From a checkpoint of a small transformer trained on Wikipedia: 13 layers.
MLP neurons of a small language model. Each row is named by its layer, matrix (up: input weights) and neuron, and shows model dimensions 32-223. Each number is 500 + 25 x the weight over its row's rms, rounded and kept within 0 to 999. Numbers have three digits each.
Before each neuron's rows, "fires on" lists the tokens most often at its 100 highest values on Wikipedia text that the model never trained on.

fires on: "arl", "O", "L", "ose", "ust", "ide"
L2.up1886:504520497528463474511487517486507574494486497532485474476508496509500473508481521523454502509504475526493485482525506490496484491489535474472479525479494477479507496514484476505524498527511489511476473511508485494443470513490494480505520495460528505465543483514480493522483480511486471528529507462486481517487493488486472490483461500479548494499534509476532470533533518535508496478468487505512484481483514475479499520462504525471547502526527448506493493525513484488479522523463506546485540508494530434504493515479458536503485469465497537506483453525454460490558481494498525500

fires on: " on ", "On ", " On ", "oral", " |  |  | ", "- In office "
L2.up2643:502506456471495492526520489462502488472524448525510520512507469530546474543531510477457511503495479532470538484444510483492481474549494510477515501529507489512516499529504491470528496482495468498487551482494512501488487501501474496502505491485556473500478550483516494560549509501500503471490486479559512491562543493465485509512533558483480538491502459448541485549495480524559521513500493527454501496498499487486487519490475500502499520504529499494488494507519478461484471521515553496517506508510499514508479453478550520474450511527496489527540457544489490500519507492471520516

fires on: ", and", " and ", " – ", ", and the"
L2.up1756:493474493506492485471515483533505513506501490518535531486528516477509460504525565525543502503457508504505509521544538530527547495476495472545510454535506524494506491504489463523557510492517524547490478488509468522488511487516573548486507513476538488488485489528504496509487532456492524525478489510497508485496495499455503540500493499481527457473474530516483492446529501512459521535538497476462516504482506481493491519496493493503490506467515527521494525482466515509520482475521489506529482478473516529480480462497486514492532512498492461528462516513466507472515460499546528509

fires on: " over", " only", " over ", " cover", " more than", "ly"
L2.up324:511530470475478498498510493441513482510491538472479494455468500503503496508483495515508463501497497466475478508493525417498470529528533470499479566485504495452506536485503521488510499507515490482480485478529524521507454512508517517515466470499492476504484481498472482470447497534491491511544496492500521487518513496478479513473488496518508512513514531447495457533487464485500517463452451499486514489517503477465486481510507516505524477564492478501546476513484511559519518524454495509500514495480466498502512530480496516491515528515507509516512518482501486490488504486452513523

fires on: "9", "ill", "elling"
L2.up1004:487518482495499484463463509467500506522498516522454509473533482453536507483544471458492456481486487460534485517533473490493497471484495466465518507480542508493466533497460447442533529461420488431507540540507472459522503521500523485471545440485557506505502484501491503509521501466528444531517555507503517499505544494487517462508511486507476512518505553510524505497499530469477455464537512526529544504459495477543489486506512448475479484532513502541498479484501496526540474499505522539487541452482494482474460488520521531479475526483532491483456502489503455491485472502504460515

fires on: "-", "S ", "age "
L2.up1404:563449528518509513489537507502470498534482532536451483522510501502507485529487471506544498503504499508527515507504515515488516512559464534484480499491498488491551491514512533496517509500526470478523531517451509522494521510508481476542503460477512544496512500518502485474492431500509540522480524488534469499511495490487496504512502513506475492512522508451486519489524545493495560421508460487509498454503479488511457521529495516491546528469549507501530499452489542526488544540465569457514495478494502461517476549525504462472495527498531469515480466491538513533539498487466458505

fires on: "-", "–", "-st", "-l", "-b", "-f"
L2.up496:543510524434518466526526513485526484493511489521410495501470518527484504509498510503509498489462516476511515482541512505533449508507482496515467452518499462533490469500517472491522472472537454514482515480518512529479530505508491490455501534492510494503491556454453507493486493467517521544485457487543525543491523490519494523517483489548504467491473505534509511513499520482507519511444515459508487461526484531518465496502530481524461492485528511502500512510499495534480486502459496458514477498490518508511503500483486509517477484465503475472504499456545493458527508463505476538

fires on: " | ", " |  |  |  |", " |  | ", " |  |  |", " | Pts", " | D"
L2.up684:472490557534479511432478559507524495535529514495456475512508499506514469463504481480518548517480468503488491455485519547470500471468519497436495476510455531472485534476519441519474502477497490485512495501519489474524539496503456454513526533489482485467529500525484514491499530514512458481507526498472489491451459485461500495477536492552519498536483535470498528502539508449512520483474501517471488516501485545477479518494514504482513518457468535535491458440525484542466533502482508534498512504523498509504510521501478544551505515489536514513509504515526508503484478535490516496

fires on: ", a", " –", ",", ", an", ", ", "er,"
L2.up2297:527495448542481501483538516493484506502533500488470510500493523512532441504513451544483489467475514529512460507461511487487468497504478526482495497474505518517470467478537551495495496488505490482517491526525476522486505527505484514528510468484514545530485513506513535476510463503513458503485466490505482479535510508463535531545473491526465493546528532495488539491524511514502491504425529504500540465501478519517455504506461526522509462512504489452500522491495531515515465477442510535513564463492500439504513552480470488505462525477492500524534495510484553526491515485511505506

fires on: "ers", "er", "or", "ors", "ars"
L2.up1893:471488508486547493524510507496506491504491496529489501527483547506482499506480508467496475513487518512446501529483480515466528458476548524502492520508456498505560502505503485520479502506556488485519507533474460505516516479510495468530486512562496480469564575466476490504478495503493519466454505473503524480542488497496539510516517519470510467514500457504532452509487509480523545502470505488507522493498529498476482505509475546498504457526493520492483452508513511471487498488477515515512512510442452542510500503476513499507502509457491475494479468478498508475508514494521507497

fires on: " ", ", ", ".", "abb", "1"
L2.up2215:500493504496480485502503497513484513530458512504509502516480522514498498532500501501560479489498471518552516492521534510475520458509460552527484518522487461497525512475529498489480511511483476538489510533490563455504506536510477476551461516483494511462504485481489486489492511517477476481469514509498512542511500500481538504565527517478491485492521528470549502464529508483505512490501502538527488494461510486575450464467544490483490510540523488549504490513520541487506473488466500494497531475500526496498514486476481529506514490449507460538539510488516488520487487467520556491

fires on: " en", " En", " ad", " Est", "ub"
L2.up2118:465480566500476489479488500495510487479495491487481511492450507472489471501541495510529549491485501487503505497486494480528486499516546506494485521563489554474512515518483499526495493510485487482511513487499466526485475490512519520496502518451483488471466537509531502512483510495534510473534487521570484546505476489449531537493474472469491471503494497469523463518456471517496551493440521504496519518518512516544489506493485456536537486524505565480498535536478466533474508513471505528538510520520504480483474487499489537510504534475491530500507510477491480485494475482483525497

fires on: "am", "ig", "ul", " tem", "um", "j"
L2.up978:499488530482506490481497533457465514508486479499465493506478493505464496441522529499525510437506498448489475521504476509519502484550513516470523513501504469510439439503453490499499552526503517526505501528483494499513488504503518508511532508438521531516528458503510510504449459462521538507528500470536539517503528515530505516536500517474509512522532514511498508518529515524505546511491500474511491539528477492474484509490505525531490527482500532535506467490513470526472446519498514495516521516515460507472468475498491483448514538502525503503472484483494499533528506510503510494

fires on: "\n", " |  |", " into", "% |", "3"
L2.up980:565508478556532479456538523497523519489487457431483455468518497497462466529516497480510529533494512473502517491475510500496505522496497517529524517503477481480483500544507536480452507506516516447521498502524492485492457522495522503498476480512472473513518511480540492505504485534486511477460505486462493484459471496482496495473509481478537498493461510491492522481483498512495493541488486532481480484491495484501468536543477534508514438519498529514503464517540491465530515450484539507523524535500431505458528501473474499536483515531514530455489515494434546486525522511478530467

fires on: "ot", "ock", "ick", "ood", " New"
L2.up508:510532470509470494535470502494525539504502544509471488493525519450537473481451534543524494473520533532525529477490490514478502473481526471531478481499517552483525487533497479482492510522497463503504512465502485463491558512484466512531533551508501546473568467492487521496480504508515513488478491490495505516525512559484513464522499534456478491455478478480495514534469527516490522483465487492463499479521509517456501496489534484464511483504495546486530502479489486491489465543454510481514473509483472529520507485510537475498469471563531516483510449453514498469481502519536505504

fires on: "s", "ed", "y", "ry", "or", "er"
L2.up837:457467508534511500512533501490562516521501493491473496515461524492473500515516548484525485477446486509509511534507523514526510499464504533541514526532492515457507510525504518524513481491473490488522475534464475545473542444497497483535512460548527464501545513497474506450478503508480447536432513477511475501457507498503500538515507472471472493502487496526499468489483482541527489476497500462475462513540558513511483491521468542521496492487531535482513470472487526474502527531436500520512475486490504521472552482491475469480516466492539462501568502507487483482469466495486510460

fires on: "\"", "\n", "]", "”"
L2.up1842:484499508486489468503526524478481524523447493491497550520496513510512537504512487516499508501506530495504454494533481481508497516487502509530536542486548505491493488516529473464540481486469461476500482528490501501520500506487459475473442486503501534473525531511482520498524491541537470507449530487460511477528483503514512468553452513482517480561527517509441455456492553539473492446515489474511503521509462543499494502468504486516526501486524457526463517465461491512521491477512540529483572511537463486509510499500493502505457521496531545500471520510499477486514475523531481523

fires on: ", ", "-", "ited"
L2.up1291:505458518469530487510492489470498497505460495474469493522514517497488482505474469520514510534507509498516517529544460454463459448519511547453530499474505449513498485486525474535522506523514485510529540525492510518458503494489522508523431530501510504533487469479476506482495499484496502518503529468534509546500493513494512506517539523441459499509519505514536494512513485470552511490506507527465465514515468541476431493511546504534473485483490518485464520438522525473521489510504548484525479509469523498508496553470556479501500490496517462516470481498513499518483517510490530520

fires on: "od", " real", "ot", " drum", "ength |"
L2.up1955:462484471469471484492521519498499491445507468540508512492518496473516474510502500513508510490490484461509480506527522511518509530496523492486475475490505494470474511516509499471506523529506544497477443502555535461546514515522511506501534520484487503542495498532528493475480534468557491506501535538503521514493488451539534493499465477449498481484504479524467477496494482528493482476517488516555470534435494494480485547497489505481491437459425504505520476486474481485516505509510523488500497538518518506492482503503523492501512514522508507500512474484500514520491510482527480457

fires on: "ur", "or", "ly", "it", "um"
L2.up70:477491499473479470487507518496540505507512527545537468492511442481523447523543508472500495509477492487500487535492489499513537465481503493485526498488489491449499487475484520527494501504491502511509464517492534450520483545507521525504496476475566484517462437454532504518509530524493512496442502524510515482519480547516486517466486461459493504507465534501474522484462501517519517482520504500495558504457517507485479521510512497477472520507467472492537525518478520463472534499469515474512517514481485507503509478470511486490470498500543542486503510506504489531507476507489540406

fires on: ", ", " from ", " by ", " until ", " (l", " between "
L2.up2413:519502472497470530516495477491467459499474484519521483525510492510547435478518527487473486494468508501497500471543504519479499559450542474491482514561514471495486471482503510523501478501492513481513500540501486473446512523494531496477512501532528525524504524486491537518476524515487479469501501493472523468502522499485484497487509503515496518511503528499514501505534505502506541509476543487496492485492484501548467499545453507524527509526474508518516512514455467510515530517504517505474528448543527439493461497493477511506470525487550493489485489551480474532513502478471493443

fires on: " be", "ise", "o", "ust", " v", "ide"
L2.up123:550466466521474474485532507480490523488515493528499485481501479522501485465499524514512467527451519472502520485521495521502504553473522484489535489478499480569519488529477542457521495498525492516522465497532500468475555533488519512492497465506469482495495524488499507490524536461521496494478535458512482485501478441453479499549516523485506496487583525534490514490491484476517502454550477480495540520502503524462518514502530503519528513498555520493529531523512538517469455512472540517497542535488513468508499500508524512490510466527496487510520489489547473497519509516496481508

fires on: ", a", ", which", "i (", ", who", ", an"
L2.up1974:486460480505489499481490476498464489511552493525499526476483475506542486487492493530466514481492485518468458549500485497487443523452511528518529484449505519534475497481535509466522467495520485485499535498515438523487493497551487514526511555493505493511490493524527520447516506479513468492482473540524484506518464500481495535492513478510515482512490481513499525495487558502521476434478569505522512493513518507518491517479462537512505479516480473467480484463493488513476486477466512511543555510532502504513515540471539483492477495487537463519510473475494514481507504508560516525

fires on: " – ", " –", " to ", " and ", " - ", " until "
L2.up2238:515498515555461505484544461500499483509521495512508502520480517510528478489489511573472501502546509531443500525507490531455519505524501468522500479516517546508550489465480461496485539520552508492489496506509504515448494523485501532518491497484542482507491505505432487471472492536534525512484521471510527481485528524524495496477473464494469514497514562504501489524529485482461474530486484495504490481481482469498545533520469466538527439500506482507510493534471528503510478496520534519533495465517510523515502479503480495477520462493467518558518490500521518498462481539523490484

fires on: "),", " –", ",", "er,"
L2.up2629:520499500549476514499438507509431474530559500508453500460522497545484515471489502565473496464480515503475486534491472503448515429562500505467494520452500477532495470486523502497462472591487506503493500462509475476517511490528530504595517535492477525460511507510509478500510500538476474500492504504498466522523509479480493499533527463481456505497508486471505513523475532508505523483462498519522481510499486508443487507501504486516486528468495507494461551497511508501499479526473562532505570508524499479528523483519526478483461542510512482519457502518491526492493545451479525518

fires on: "ock", "anc", " follow", "imb", "ive", "ent"
L2.up630:507488512486469477531526512491521531505501494522524517471518479517518500491483526486532498453522528479522524487505505470517470502539498522558492509511486482506491488509515491482488521509484519525483473480488498539520508508530517485512507482512515490460487488496519498492488526495513535472505502476476466504499504545525503551526478452457474480507486555484505476500487531482525464479485496490485508516545477474524506528477493480516458498513552528511486504499495499479490485478470496460546529519527471482525478496479519530535494503488496453491513520531494538515498519513513501533

fires on: "b", "ale", " up", "ium", " short", " ob"
L2.up2620:485521529495528522550523542498503474478517495488464462503481482486513476481522500515517469561506510503492506497521507504535509518498499521501536501494486487471470534530507480580495477507467444462509468511512504495520541487527531501545511519486485557454493493527545511528483455481558441510475513493507499478527510473520537543483506497515489516470532483488533475535502499467558502498517492486494451509480501512462552495497534522497515466478457550476523516485476525487469560549515525527500545545530501514486457514516523507490487519571515481474532534475508515527548476483491532483

fires on: " | ", " |  | ", " |  |  |  |", "ig"
L2.up597:515511539481469545475501507517479541479538518524532452535457500511486489536518523506555477496473469492518516539482528516504524512523502513455515540528476502500473527470494479496502472441485487518463549479515548471509496490533494485524522525510452486490482488470527514474473492515538488469463468482487486495475481488489491534480521475517506469496535517483523501535489511471482506493470475502520528529472507485482492502504526486485484470507518490478474452493533500552444507451543497483547474548502461481470473510486474517548482504504476473472450519508464478505506492513534518494